Weights of a small GPT-style language model, trained from scratch on English Wikipedia.
Size: 8 layers, width 384, 4 heads of 96 (2 for keys and values), MLP 1024 SwiGLU, 15M parameters.
Architecture: RMSNorm before each block, untied embeddings.
MLP neurons of a small language model. Each row is named by its layer, matrix (gate and up: input weights; down: output weights) and neuron, and shows model dimensions 64-319. Each number is 128 + 24 x the weight over its row's rms, rounded and kept within 0 to 255. Numbers have three digits each. A neuron's up and down rows have the sign that makes its largest values positive.
Before each neuron's rows, "fires on" lists the tokens most often at its 100 highest values on Wikipedia text that the model never trained on.

fires on: "ra", "om", "el", "-", "red", " |"
L3.gate90:093147120171113110144120121160098179127104153143163157135128088139137148110096134135144136124128125135135105116116138145162126100142128114159108120178111142114157102165114102130120135148128117109121207121156174151141097121125129123129143130134181150162097137142134139086082143102118142114104128144138137119159171194139102154102112090126133139114123087180155122130122157126129198084144112124144145137116152107097110102104104134102172117152136164161116096119216138154118106084130119109106146101143096145140096137129121109118149158135125116118130127165101122042141162188124111116118128136142119155096057120114127134127164154108113146123113168122152151112143132104111132167125147141152134178151125129162125115155120122137110124156127129109122139122098138128125122119151132
L3.up90:103152146086150071131147115124112160107110090141146115142126066108166124130083116110114144094103090134080149122146097153099138142100115101103122097157119156127117134149155131141095085150126104117130190107168136129138105186194135117114117089146128132127137118167119178141112156116140082068107094167106110108140121103160104129138104107126133134130102119122098127096154146159121128133133154117112128125154127131123103139133058108105149146108112121146135110166142128080107156123144095173148121118097144081071117105161146099122105159101162125182142115116127124132131145151136121121144087084152140128117160116139090134110113118106147162156133127131158143123134119157100150154087147127122159123102073152136119127107093094149126149139133095127089093157108116111145129094135151
L3.down90:099075136132180125124154124106142091087131132139125140127115139126151121103186139134105110143130125110174110123115133148118148105108141114167120094112106116140137130163111138106112133063109132145116096130168137121154147143132140178122130150145135113120122136126147119127162080112092140110129067184172127104078105139164137117154113143111113129133161110122186114140151098142129099146146147165102152134137113130122116106101131126149095093080180113114106122094144141119160139136133130118099120095055153132100082087115139156135167126170116144113089137106120161107155113159105124141160177145131072159145122092150125189156119060114130149158128161113121166117130117137147157127113125137100133142128095170135129124117125145132062132119171099100152141094156134107126121124137136

fires on: "-", "ik", "ack"
L3.gate430:136098138129136144161162119181122111131139098163131154130123145120098125135147196152116128122092154074111176141100107173120112141105107170162105127160148128128149141105136123127147130147096135112094123119166122133165124120129157131152123127118114110125152109151157117140099128086166177133147094125146089121161118135154120119115144124077121145176096110115143133172139171146113108087119178148171117157125124151127098106110145116155103111156119185118148128117072196156099095150138123164090125152120110142096133134167122130173100121127154081133134138139129110124132159159090122161115121157145149082094093118118140113101130103132101124094142179138193082136165126077107121083108199173185116138153125094118120126142089142193132135143116130137144159132145120115135113111140143
L3.up430:147167162096106147094130127162102138127134084150136136092119096106125155124122159117126155183103156145117148145143163115101074077104163119142135126135146140160127070144147115112169110137126121140150097138170127118114176132108200122119119115142093141135104120109167176116096148119146133144147120142143134123161142104124151180117104120122108181146135108120135085126115131158113127103104120130153159152123149095101135151128125099119123160148118112110124100117153159099120159106159124149102113143171100111109165133143154148129116116138134157128153106116133172145094109135090147138166138117113142139084108126124150150147121150148162141096134115153158133116169142123100116130131147099119156119114119172106118154131136126160143143125152091170139135129167176126132107080147142
L3.down430:102132122124133108135118166141159066167118177131098148059147108125171116114138070134123172107138154136121131147106130079112135106111152138128157150138092089079144129159123145122128107179114127152098146095125168161161155141152134108184108167133149195125092140133091155142145113130154142138136154140132114112110140163123171123128132136126151149158147143182115166142122171126132117144116129138132116187132146164151123102111155157143109132123120130129148117119132158148132116097132099154121127133183117124171118090142130130114103113138158087172103101151144066130128167098102123148124134132154154167115126119119142104118138110122137099109130125150134120114124139117130108118118126135153106114124080157124148110135120148151140143136089171111092154106130148094147122091106140

fires on: " such", "able", "arn", "ilar", " known"
L3.gate330:120168155111117130085098153141177127107109076113071121165178141140116105091126059106111133129143123127125154133140081148117146140108160153147128112134135159151096129136110131132149173170126110137149141128085126154156132136126127088155133140135067163116113147148128110118131136134157115070138132115119122131124128151106109133173117110096126149135099150139136138124119171122144126165171129138109158137110132084107123118111148149115122112151142170126154112142115113129150134119145145153111113133133091132143059178133133109133141152096121113132149138129147124116083140151165150145118121135133094113130132131165110158127086105137130159136173185130113165083069113076096131121120084120139117166072151154141135117158166166113129133167096135164162126105149110108119137151147140
L3.up330:107161117123131131091121140169124092131126127143115147122119117099173101108131086114100147112122119122093135162118086175177125178107119118151125149135090138123143161125093102167134124058178140129104151131124134179157137121080111103112154120193098133144118138118106165112152097165138126155070109116125116129144190151119121161099178099121146159143109127185114110165101156129097145152129100181133152126128141109133131158108122104115106125133157124133154115129132103132227132176137116111135140108196093142122128127149112124145136145116145153139142162117149144155116121168146141147154155136149149093118101141139151103126092169133150064123145107128131169144139141111079139102145090104151143109094125154144147119122120170109133137120097140178120143128131131141145159127144135
L3.down330:165128171112134177115144140140131116098137117153176096114130130112082125141135077160130135111131110103126074133098157106116165152122137148131137127117154133158126134104137118123122155113123087150145099141124112115108124125105143134129141102143128126111151144093125146175134156152147094121113110087119146096139125125122144125111207128077129136135113084138109122130112153085116139139105130113155125134098159114146093165118164091099120130201174141125127091131163098122186119120154152123138132166094124104100099140127134104141133126110113123103111122146135169142127092170145125158095105189160149159115105142142154142145090149142149138148142137146103140110104113158099123137097136104107129099153138145131110149084157098123090131144144103144143170186159181171135116133150079

fires on: "19", "18", "ry", " ro", "ro", "l"
L3.gate646:111117118105104130141128126143151087166097100151136107114132146127091107098114112133163142087127148152150128130156141174170084128143184110136106078138125107145071111144167129106113117076107143088139124098121145107081122145087095127097114116121124148156154124101111114103148134141101126148152144156163132135121147122168128140151154115116130124092112181076140135110083149139159090136099080086157178100141121149176132149124152117156140116078102116115111124122138108118123159135149159182124128098161113091135112121139155096102117121119144089131133139148095136173115113101113159147122162133121135164101123163124140098125138164149118146125121154171115092116119119099112166131113134163140117102101158128129153112137126106128139124174115141104128147108144079156138172112099150
L3.up646:151106109084125137130125159149131062148133133173125128120135120107119178138104109170112110156157107152045086146150154137149109147106141141123144115113175086161161133118138085110131120077132110126161186151122113125139131141133110138149139096135094140144086094105168157113158112125168130131159153131143134116116132105100104125132121152135146135124107114120152116136159144102123115135131157145117084132155131133155082095116139118138146096152120136144145128172126153079145115100133115154167164168107117119101097109118115125170155127080087103120139113118159163159068116128117123103137094130116123152124105127112132099117164167102128170110135146121140103145097124107083152155116092127190117130126150109147164080163126163102128123125151136150112156104155077088155114162108121
L3.down646:125154124115102129107151120144109140108161105120138111112107144118113122113141104166120173161177121147119084125156135154130140152083149131115116145117116110135124091112126139122112124133163137140105145116154150151137137074130110148130163093141183156093098114087118140140111110144134070202115118135129149090104125140131148120157153121156126134131098162125162091128117097125173133127132142162105129161147113108131103136107168123119121125130136116141100124144132069134131125120149172157102137134105146094137090167087109125115143115082125120140113142104155142202161136155079134088156097067138130082098127129090113095168163133131117143116151154088153119134132118084132146124121144155161121129152134119142121131111104151134134136148141154135119117164122150089107186131159157

fires on: " March", " age", " app", "ac", "20", " July"
L3.gate615:148123128136107148122069137089141115127123144110151157166159148161112108145064113150119158161161167116155156134140181155143132166139135097121179130134124101071152136103088158142115150128140160149079157154073144143145092136122138139143108123112133123106118112117101162111109144131139105145094142138136155118104083085133150150097168127124138128091162092106179153135092107145113124133139090132125142126182097184139136116085133092125113131122134127109138163112140126089094159132112157162114094121151129152131145110077163134103120135152152140171137120121066102111122142135149131167110151107121112111071120124130128145152133171139136146129151108187121173119161126143109128096156134175127131115132140143152096124126110158113131149135122103131137115143103093116128109153136081
L3.up615:118135175155145135118190131136120154136137152118128144104150171132099141095111095183128152144165127124138134138108154172186099157146107126128202142103138113124123157140147118092101142102139123131055122127092140110103144122171136110102110101108133151137121114136144115123135126089128085113084140175113161104111105173115143081140140133119173062128128100126137117132074126152117136121101138137116113130134125100144161147161093087126134139097136141142112191082092131125093104095134146106103150113147132162186156147129172134153123125134108135129082155136129141132116086133163152122107167105113125172085137144204165136152085133116114135145117132103140152088156113115110126150132113169117124094120120112154116085080122173092131154130083112129116101100138099106143135129105125
L3.down615:094136119131149121134164170161083133118138166133079162088138127130149114160118136116135142132136133128138135115135146144130134121111132100103106125136106130100152136129088138113112163119137131108145142135149114107158151138124064101103167117155064167112110113082115141140123128122048113098111138139165148128089157144141121072119094132121171132090137142077113128110127120105134113132121101094123160143151114134134124115136080150151157152099131110138143168150135112146114153145123170155104120179126155137113152097114121142132165138158115156157087128047144110119124129131136094129131143121109077116128151095090124123132113118126102124185152104064196110118124114138090091135171154133147156126109143115079150120142106091137107134146141117112051114169077142094120109101102117

fires on: " ro", "ab", " Bro", "ro", " or"
L3.gate61:140110094162137091159118152084133141162134178137160126119146108153097186167146109111152105111112135117135114132162137133093140096099129133163106130133139106131129103119162150127074126146157133130144148123117161148099132109133086104143142080130135103124124153133113110116098174084098123109100140155131085143062098133108097134132140112146154120114103133130147099127091163146099110142104133089119101154146147152102110148123125120155143120121102071090144103103155102132111157124107123151111087142084074098117130158106156112130103140140087088141157117160131104137146077103145117130114166162166072142141120144145131128134156142143139182129137116152120087111119126137145147164090104122133113158134185174155106109087110127124188152121145119161143100142125108099090112088144134
L3.up61:146145127130172135138134116106150160132160127145131121122144118154127133151145164137163131119137085089080133137154145161180121142127130151141130119111148119104161121139142160107127104130123110135092132145098147120121106120123124107142110111144145121119148126154105139141140134118131074135156162104116145135126151158189102151134094177073119133107119172144080138128135125109081124132166074141096137120110131169086179137088148102117147098141123126108084138128124113119112098144114139187150123125094149143125125120112165071107143116087132118092113125127120145189132150150106138164115063144165121093129097107161157110086131126103151122165144112136119154135131097158138121164128109147110085139176157115148126114119111127101162138116135107111158053079070143100131120147205131
L3.down61:106116171139119122102096142123148129096137160126146146146125136114129175136127092106126153120132110135140121095145107142100132159086159137172120113108153123108065092146176120122123149109144131082136152125152115134135121113132110107125137130142133133098156103114175120121116147094121118107157142102144162108149131155132164160106135145135105139101137139171143098151111154100117125126101137158128153151130091120139156157123102132127163126129115120122131149142149086141120153090105144151144124131131139152111163143123127127145075097099128098140107149157077077150129123096163083180071128124141154125140098124099149162113129160107125161139121130134142147170116130105145165160110111144165108117144153098111129128118104104138145127129108105164125046148127102099068107105189166

fires on: "in", " of", "ances", "e", "ide", "n"
L3.gate395:134108114162137137120137164143155101100141149140099140118083109085131165090133141134108102122122039152093167118164123125129101155167157172157116150113115135109137106151120142153101110124136136131105135116085112154181135128132106137099110137107130118103113166095159140171141139149161153146100117147128097089150160108165127139145150158100163124149100123118137158110115119100148157126115087138161142130146127120132108135160101120111111145140157107114093125157146096133123119150124175136143127115106136130181120095057089151110164128124131117097145101158148090107131115160136110134134133140131127169132163148130083149154131158137138109131118191165069136142145172132109105163144159104099155177136111126106130110124147107161126117179049117110129112138122123095122142156132097
L3.up395:114134091195099130090178109119133101114141137136173100093135124141113105135126159188099062100123165140120106085126169088140165113143130100129160114133134149104108108167131120171130146134118113129088150113105183127129135083155127168141144171111140124117078123162132087143159150132119158128154155144114128125126169139125121142141137094118150119123143111093123146133112158070117079078120160127168088105099141096137139095173138140144121113133190119149091101119154147112119128111117149159136128130141140099118145122173130134116140111133123081098117133108204121098116115119111140108131125119191170165128138150135136114128145082123144108127190107136103122109125133132137114159162096079130072164157152148127139155113102157114156157118144172160144129130105110127112147114119126
L3.down395:098157121071141091155110122120121148145140156162115157137129098181109112103145136124138136082164144160131121158091135083129115107120166111128131141104137087178147127125113123121135176161098144110111145101128107121101111151136160150125137155157160118117137088171090147119132113122138116138141130129134157131135120153147146177127143158112135185136114122150139099119104131153128098091103181141142178134140136121157166072114097136115144133119138165141101132101091082098089159153134137128112140131100069119136124153097081101127101103115102160148124132127106141133096138121134142142156076144127165108080095129142091153123109125110131152125164097097153168127100114128141147135140138102123116124140125156084170149127138096132085063113142115142123149144137123101132160142169103

fires on: "er", "per", "d", " ad", ",", "t"
L3.gate275:118102164119173141113164121089123154130144119146133123142110133141102151061137076177101137126159171110045127192119175125156140143110156127108127088128162124133120100132097102109130113103123190143112145154111092156155107141152152150097161086113105151119118163129080146139111109109102149073097123117130109120135120123122112146131127090111143143157134110121131127117121138105137151141112128135138113133159137132132179108132166139151125106154149125202138104139122129103147102098120120105113130137152104129141129129085129142143113137128133110138102120153105170155146153146077125109125153127094131127123152128082140136109124152120128129149118125133161148132100066104102133147150100123134167138102121123118143113159089132125122092116072157166112129176158120125091105142150135
L3.up275:139136179107105165109158151132102109101145122123093139167126090142111144120126134158130170137120139181126152134137145139097129121148141148101159096105167090095153083102106115115112118124157103115082122118118134133140096099099117115130152146113137117139119103141117115125120089100104120123155162132143110147112144122068114172137100119123100125108188163111085106124128120107079079113116102126123120118114113093130100113162119124110155127130118093119110116142128166138098087094118143136146127133159109081160128079160116102146142139153147159129126109117089142105079132146060131099151079132091132116101150149143126122095096134141123140137139093101127140111144107095148139140064070142063127113104086120102092160116106086112146123190123111096153117088112141138143115134132109
L3.down275:109148080131164122128174169117133140157117159134136099165160131130067142101156124125166093139145126107082169125129119134135131092078111122142135132137082110141118070105118145138132096157115177082177121132111115149094106098144156128116107144088136143153141152099083103111138102099126141172117117121169127123164086145133148118111105105171146114107104161131110125118114103124111145122105175132086079165161149135119126113136132186128056105140137108169129160110136128111154119105146134169118117137096090166166139108128081120126161115154116106119116141152127125089140145133142135158110139136115176136139104107126128105138128149134116118097130135126172138134116130128099096120152112145113112157145097141115102095174115114137114131085103157122111090117139116153163124132148136

fires on: ",", " and", "b", "air"
L3.gate641:154123106128116091102145115100098127122115145121126116140135129145115108148129161124097101119112153131113145129113138098138069161133144116184162150155102170168101152112120149134132101135140133113180158119105179179105135114097141158099097109133149105111126161135126134151100110159104132155138091109099140126148082122145099108128119126102046141127137132166111128112120127099113169136165102143136106098181097150116125135138167150131141101113129120127108128119090113110139086095133114152085117104182133135133116094143179130146136131099182129098139126094107117114146143133107104120058125137102157114090143114161136089119086109128140169137118150172125138110159159103129090083132136161120137133144110115152104154135149136148143185146102114133129167114152150166152112164111133
L3.up641:151135109153148097102126173111118141089135142170130129126089132117166083129113137133121109130077146090117101140098151173092138079160129141173107143165138123142111118112109093105149154111140120129167129132151134089178101165119091112146153137104138110114115115103164144144106115134067168155138136120121145132120111121156144116102080084114089142106150183155109136104155151128084152125170099132155119119091093116098100102188104126126129072118149129143127092143109144140127127122134120153133141091127136083113114124134186160130124141141127169112146127109149106142137169147106114124112136143115100132152117108121116140111131132096115110111113081135135137097107154133140119123093117101084102119145152109125086122092147099129158124135083148151110114134125097131089157108151159
L3.down641:137114138158145139131139101131130137168150150235169106149114106156105088084133125147143119129111132189122119121092156163124131112107108181122133110103131069117132135092118125128132085146132152134133164163128094116093135093137139161105124114147127109080168141138148140127141152092127130150120166121074120132146121107147132114120131103148102136170130173162118165110148128120122104098135126133145096141096152122148121131148087126080132162109140094126165132139121167092087122130129164125161153148111106111094104094158140118116109118126083158111140152131137109145117155158102091104132130149112115108141122110105100127118131128141105119128139087139135152068136103104142118157095133109115072156088157166127119091126179143135125116116114134101145145135118118134118136172131118

fires on: " U", "U"
L3.gate112:054130090107128084128104149112124076128175115101105134124136146187143084139119123118113101124116125121135103142124129136158106082122099115093104146099138109092135068116144099117144129115143141156127109117077121120119121121120107179090171120077120142139139087122118113129149129180134141142143154085126143135113121099151110121173173160141130121075112153126109116125177125090115116099128183110141117125109150143096176125137086126136138087155150149128144165120100121121134085126116140128121106158160150116099084169104134133138146129119152103047120145109132162136125145119113135111116153096129146167165116143088108157112120124117140128134079123112111138123174114113128119078063127158150113161077140128144159111091137143119162112149162126157121135083168134174152109158143119
L3.up112:173130114138142133120111138110141117141137152112144116144117190120084155119110129138153107133146120129126064122113153122144114146127151112114108116121098140148113114120127143130130172145077153142129183121188123123117178113082116073156106107107172155080167121123131148102143193113124138128167093136161115127148135177143101143085126135153138103092096113098123131146144146172120125149117151058091093129150137131145111100160132103178107120137136153131129146131167111189115134142124137117134119125120119123118124139136111146157097122153096169125143166177159123162169070134161161131117131131145143097146156146144111146124139084130132158138132128180144089121108084158134117147150104160110162162142125097128116113129136110124120112098142114153135110124138156109102128109136132
L3.down112:155149140117100130070160144130143104169149156154125132118136164103126103083117114129137136118158118102152132054142153136146083145106151103111153140114156126173068130063137134122145135141127131138177158124143146161156093128102149130142151122132151138155139152137113090107095147122093088131141130106141143092156132144124145133145103119123133141124111150121138143137140160093141135118141128122136105088174123129100141144141073124141106101133153150140105117067141174058153131116119113100123130107116126124116144131120133093109093103138110099090168142150096125145103109136171106139093111150158144118174144149101139167143157144157114104124161101154158105117136104088134111149104099195102117133103130153129113124129145099159162116081068143134118085141147087138165124126127095

fires on: "est", "er", "h", "per", "st", "ose"
L3.gate718:136131146160093134110070114137096137131145138143138119149157111114068127092122097162136121152106101132117158139144128087131124111128129128140174130144103117154107130160120120187122172105120088124149117165122094120142111117106126148114107108133116125091101140106124158150154110162113110148103137159146118131117109102159098077132111107111144108118167128090154107134147113154122095110100115124132096079144081085113089199119109140144157127087116120149164085161175118124115104106153123141113135121148120132133136121119158151166145153130099149099113140127173155067160159120103097135129125094131102109092108092116133091121109168122163142089108119091155120127106079100125121137133107139088111123092122081125167115158137106139102118126136136134130102155086165147157093130129166
L3.up718:127087114152109122104143117134160104142100158140138105146147153153145093109089139104133142111143125148137144192114116105125159103140140147143112145140143091153133122137140169080139102125152135110120118118153114126112120065143205149080129130129137098110137138155088065096137144118131151143115145116129103138147133150106127149123138118104150128116165158119095138107117061167112089159119097089158132154112167123098153163133144084063125120137174144129166128179128125133107133136129160155160121106080175133091128123137119124166155186105123132115124169137155112122151123140125086124159155114140126155109135140083131161145162155184096123110144146149114158118131118128167095136159120140116092115128097155124118144128138094142115126128170137122144130107146142097145158119152161
L3.down718:141119080163084100099123134144097126134153163153124181138108093109124118132173125106088132127145158134150114147110125116132139134077127143161185122102133106102140122134147097125127117112131147125157143145128119099132134120130122069153163169163104144099124098062101156114140135108106180094127142107148128152145111143114126094127149100139106128096150129152114085172089101137089120165120154086125161114126183110143122080139119166099110111103082097127113136153099097156067105096115113082108112169103090164114115099120113162111158089149105169135165127123125084109078102139118128127096162131145144142124121136145156125132136137112114142143125156148164155130118150099101125158148126113087130141138146161104132125128115135102068123159147116151125151108104116131120125151146162

fires on: "ay", "ar", "ist", "sh", "v", " by"
L3.gate182:178109104146109111114136124100157135140144110113127139123083108137156146149136151085044132109107150120136148109154163119167109133134153071127137136146145146102144181128119118164120135175140088132125151158109118117139135136169195122113150148117121127146095095081121149139113123146105112096097166084133151128124146091120152143104125127154120137105133109156128062144105127151144124161119133174131132118180142104126130137147140119100120146147096109114122097124106124114144096146123148153151119139112124119137114123125116164087150172103105144101116123102130133130124132121140113139160127186127080134116149136123119125158133154136120164157161141137108157135164134115141064098167153142136130090107133177119123126144118133114116137126135079107080136143116136123115099127163120
L3.up182:133139143179143098111103154111134155141173124125170116173142166115142100106138086147103116088147101153145145166106083132119106136130116116104092129108134093134141116178122174081100124136127156105134169158153145137122107152066111115124128139160140145153125152167094111146124124123145169142130109112072118108176129146151144108122127101138121119131128113134134076154132111127121166073105121143122109154149160161142145154127123135117128124107131146147110103124100150137131100101131114138112157155175164152133074124135134157140114132121149110183155137124098174144132128117114160142151105125093158157135100158140119131117116149103129148139160094129154109146139144089099130102141142123148133122146126125094165179133111105145127130088123111188128145137124174108126096150178117
L3.down182:154133124142155135146120114104156123099143160199161119168118154126159094157165108112137127158119075142150141160152149122144148138125095120161154118138124130098104140104150087148100131156091121117093092084114097149159136158134121134150141107104075148145158115153133118123162142118128120111138125150100136111140118139099130166115147100140088133137083123071108140090154137125145113139143117098102140133119143110141112141108078166095124118118172082142117115163136133116128130140063136163084179132149110173150122135135122136147129142093135136089134133134117127131110115083101127101120119110101119119129117152137155119135149128128146151145124130127168111149121175135123141110174160154147117112108112121092089141080116100102128102115086117107118142136111133112103118117122101

fires on: "ac", "es", " app", " App", " epis"
L3.gate71:160148130127174166153158186145120136137129156132119135154115150144150131090094125144150182113120155094135119103149155167114123085111183106099177108175152150085129147119160106117143127078141138140093117167073103100116133095125112128144109157179105142097162148146142146167111116124121163124098110116124153125123086148150102108080174104109107114124146149156120115149147155122133158116126134106145119167153154111158110161112156136130115150156110117086139154169099121125117111102154114151086156112151123138127127116108139132102140166138163108093117117114097127135128123132182124136109111074117154152122105098111180118140148105153148118085125121154153131128113152141083150153105102112114110084131130106155129118113091086132117149134139097148085146113118129108120076147135158
L3.up71:112136179098169167146129138117103121127155116116200103147175168105125138113115102134172161099171169176156136139142181099124110114131152138136139132089133143146172127131105116162077102136131112158115159119094104127089143091178162118134146186140152192107139121112148160171141144144133098129086152123099172152162184140145135127143103139099155125112074144128152119124165096133118138122148141092095154101133132162129095155123125095141143118149142125129162102122112171152177087125085136117095131106135109103151085126110120110126140119141110095094161107120101081124105107123107129143097089087124119115123087130100167133085141141123147137117103144139126140128109162134117107142136070170109192107078124095128142128103101160125120091127161068065130114122122114071124149156138146
L3.down71:146117127136101110093116135143098149134135169133105113153129113112150113133143139116097136109162123096143157111104129095106150149123122127102152104146136113137157135112157112123083170111112122148146117121110149112106073123091113107125094130146146144143163127154116141117121103124112109128096151146156085143128109151142123118126176134127140087099139115112103146097108144095135153098104142079106156110121153130052149113108093085119125137097172111082144136157147143109122108177168141121125149126182091109114178117083160131128170147087111108172137141125150069153139177124155124118111146101106146148166142119114153175139126120101142121086126170146146117165101183132096147145104091075092130142152118102130141137117126159121122151146142141167145092110158057166123089150130149

fires on: " of", " with", "id", "or", "ured"
L3.gate316:132122118122148109135094121123116146128127092117126126091128140121116138161142124094127107142137077096123128099117134139149137139138116074134148116095142104141118118136124135115114162140122128151127131158135119117118140148109165114119171142112095099132109088132153157099156144112119194128134168110147106087113148135098115132128132088113115124130119081135127161081114136153128141117137152124129122104149121108132145143129166100144119128120087178142159106141126125101141079112105124135119123163136139122088137162141088102134181131124138126114097137105061160164110137136110118136143130117152144125144155099109107119108079144157137126127153096121120154175115144141103140081145143116133068122143130060122179145157124121112119123093109122140114168140150095104098117143120082
L3.up316:106139149166153133152111116120162178101117119141111144154086131134132104140160139102119087130113097162115131129089101147125146154131118087136129137137143089115123132126109077110147121176081114164105145110093138101142127119095183124107124137128109092121077111100123095149126109124135137132142139126151122108146123133116109150162152119103138108086128101106126142097107143109117093084131133098152113157113176185136079142144109133096167114123127151154151132152157148135121154131117117133145130118111150149168176153142107055111162145114138091148146140124147076143122127160093116117123130155134146141127106151152137141117074104145129121131130144152109151117107109147125102132138141127129124134126139093097160155113130103164131128091087103133141115127147120127111143139176048
L3.down316:133120163137109139115110122159108093137145135155123122134112071098147089088127164156113112147132094162128136144172156124167175102124133132123119095118111163132108128161108095138094141117149155101114120117145104144100121130122143134109149137154115082106122123097152102140115121144122108146150140096120106154172162112128152138084092130126037068172131128107138111170102090135135103125149121168125129165095121107133109126118131131128120108121105123117134138112122113130093118159126099115096134118110150097145098137144141151150092121122152120149128118109146149130132158114131120126143179127156097121090162182137134118115167110110128130116153125140141118129100210116170163078149135107133172107116129137135156114121098128158141145130127131146114115138157097096101166123106179

fires on: "al", "ological", "ical", "ural", "ific"
L3.gate16:116142153115176146120150103141151131135098131162134103131138155112149166139135144121128101098115097079106113137104117125128133154153139124141123154141140158149145165138113127144104137106134142137127148148125114145123141147147138117153152148130119166175141118116155074130159127119110125129124121128130127150146114113127145160088092146156095109131125198116126127148133124131087128127047132117118172142200104141139136121134080130133138121114192122136155128138130121081116111083129141193136109123117141129107111109102104078122165145112058134129132175177118113150171154137164130183141131144167112168169142094119124090128093144094127137172141154148078110123158143123141131175177100090110104115096097150170129129139115137118144144128156145137118132129156142138139134118075125
L3.up16:106115156109161159158120098119141116110098111128117136129135121125143166115099121132097081137112122091141081125153129129138117168147121133179116122101071137116145154129144106132038102154119125113104122118093118126117134126100162123151162167133104120201131149106121110121121123171119092130105133108148122109137127163137150127121170151131159139129114163070126117141133082107081126148094120064163124153125104121143129150126117088127145136131119102133104116146138104095106168090143130106123117126082132100129116132143115106150149117098119114111107117122101144117150124167146138152131112116130126158189099136105133178124167150144155127126104105146109145150134184158099153143167077108167156119153128117106108140122107153146120104106093155150141134128160147152130112131129058
L3.down16:135135149136117119118119079125118134142130127179111124113095137139120153140087169131158147116110109142108135143128101166133147153076173088136141138131138184115123107105114125108160150119130130107114094135163112103124125087119109110130169159133166142124116141100112093111125116136098110124092074140149125151131124130102122136108119167121079123164062105127162129148175150138103140105138082111128122141150111107087090138129159196126129122108148123149176122133128107112111129123127153119134159111130150121128137147147126087113132117125121119101131145161166121178183106086159129202122147168142151095116108122111154114136089157083116165119140133154082082150113121127085154079151113174136120110114180100110084138090128115126146087103144148153175117147157129151145108139097138

fires on: "ep", " app", "it", "ural", " App", "p"
L3.gate813:101148126141122153130125125107086113146087117147182136131098132122116107131144111115157125104063094099137112167129160127169087118126133129111137173105127169116128154133117094141125154112125114146115129129162129089156132157140134066145140115135141118150105090097129127110128124188099121165154148129140100095112146149145126141134080133119119130117099168138171150084145093195144130132138152118102134123172139124111140131099107103133102148109115130137131138137088141110195153130116144134111138141119128134092101142119141138121121152117068125149078082102150131101106155133085106119115105121119123146133170145151107130167148122146154126121139111123143136132126134134101114123155124120148178171150142119154095157140115098135067104108133118153202098116148124138152119127117112
L3.up813:102117122121162173100122073144150148082117110145150135135130163116094113119144107148171109125086086099141083142150127166108130098144146115099129116092129127100143147136170079153109134126091127139102080109168141144128145121141108090143122123150151156124102117101169120155121135183092146145129131100148074143121124098134128105108044159141110121138111090124098148128126114112124103123095152112143115131149115164170125145119120129150079164095149138139111147087098132112130167110123124117120073161111095176130151109126139122101136137102118116167115114113126112127188107174103121124149121140138165099158161130147138142132171138143158105101162093145077075148106127096069141114149148108096118149128126167184104103151101148110107121112140116152130094073127106116154131123110116
L3.down813:144127145160127167107113118173155143144102133139119116132156157132092122115158096129149154166115122148128150139167117123128127123115144131061121131096093081133113126165120105137137114120122169123106156141091091122116125104129181103190138150131191147164132116125109081125084151198172106143111104096146108144077139112137132110119125138119137120126112113148133138147085118136096142087115141132120146137143109171132104148107131185129120111115129121087155120082121154073094155106130161135137099148118128183097076137144135146131156136124145130148106118109154132133146122135131124115150155140114136148113171135115078151155104149117162140168156113134136100151114148145116149088106130075118154107148124136104080128112153136125184171068126127091166154086124168087133082102133112

fires on: "|", "itor", " |\n\n", " exper", " major", "-"
L3.gate255:125169109141132127105152074114096150101157081154118105124137130107132130121156138152105126120132140142128135100148140126181098090100125147116126123119106126111192115107131108193176130132144115148128157064140100105116109126141181115115120130119134164130148119138125091107157091114174125104130110094140114129108116165170097150162123133150156112121080117113090130155110093137144147131103143127142151113112168143146158137075127128118095110113141086095135137136106099132121108098151134080144177163142105180119129166104090112160135123138172121052162143116130158133118126160129137119169129103123148088115125161102115192152137098114161156124171109114160150088153114086111110115178128110090147133111116152108130117133125114141140149172126120146120169145115101094125118169141115
L3.up255:130158130150133145114085092107151119102150111173109079138129142117105145132129118126113114149089135134141114104136143111134087101160114100129115129147124130113188155141137116148147120122123164156125115104140147130106113119155154118086116165106153143144144140116164125136151125131212123064082129098157121123109108154148128150123157167141118098136154126095134099155116105146145130135143098124111174145114139117105107114074099089092107123113116118098153136128145115121150107115187141115161139172158131123121169118122094097131149191123108149106122106120105110132151172127130108117122152120132152104136133091064092147128191104156135150115129089144124103092138110128090101119156111107129157103134108157119054123115111164074114127125137090165128114126097119123137124143105145
L3.down255:122112163116156151115112146146132076133136120197078138149107126127164117122104128098095135117115129144121147192154182121106120138158099076154107137143147100131129141118128109091141140090091135177182125147083162135119112150118136104088121134101133139167145150139151171148140146164126128099102138095159140123104104129101104089131141173136122088121157117137114105115119106143148099106105104153142128138094128160108082142085111081105144146121095126087139162153174154100156113137124137150141141160115135096143094104144160083118124145116096144136118126147112102122138156132129095133151088142136136099146126074118147146119144144152151096116124088128121118092123133135110160139140107130124133132147133116122118153115133149108077098098126103158119103152100128130136101171138156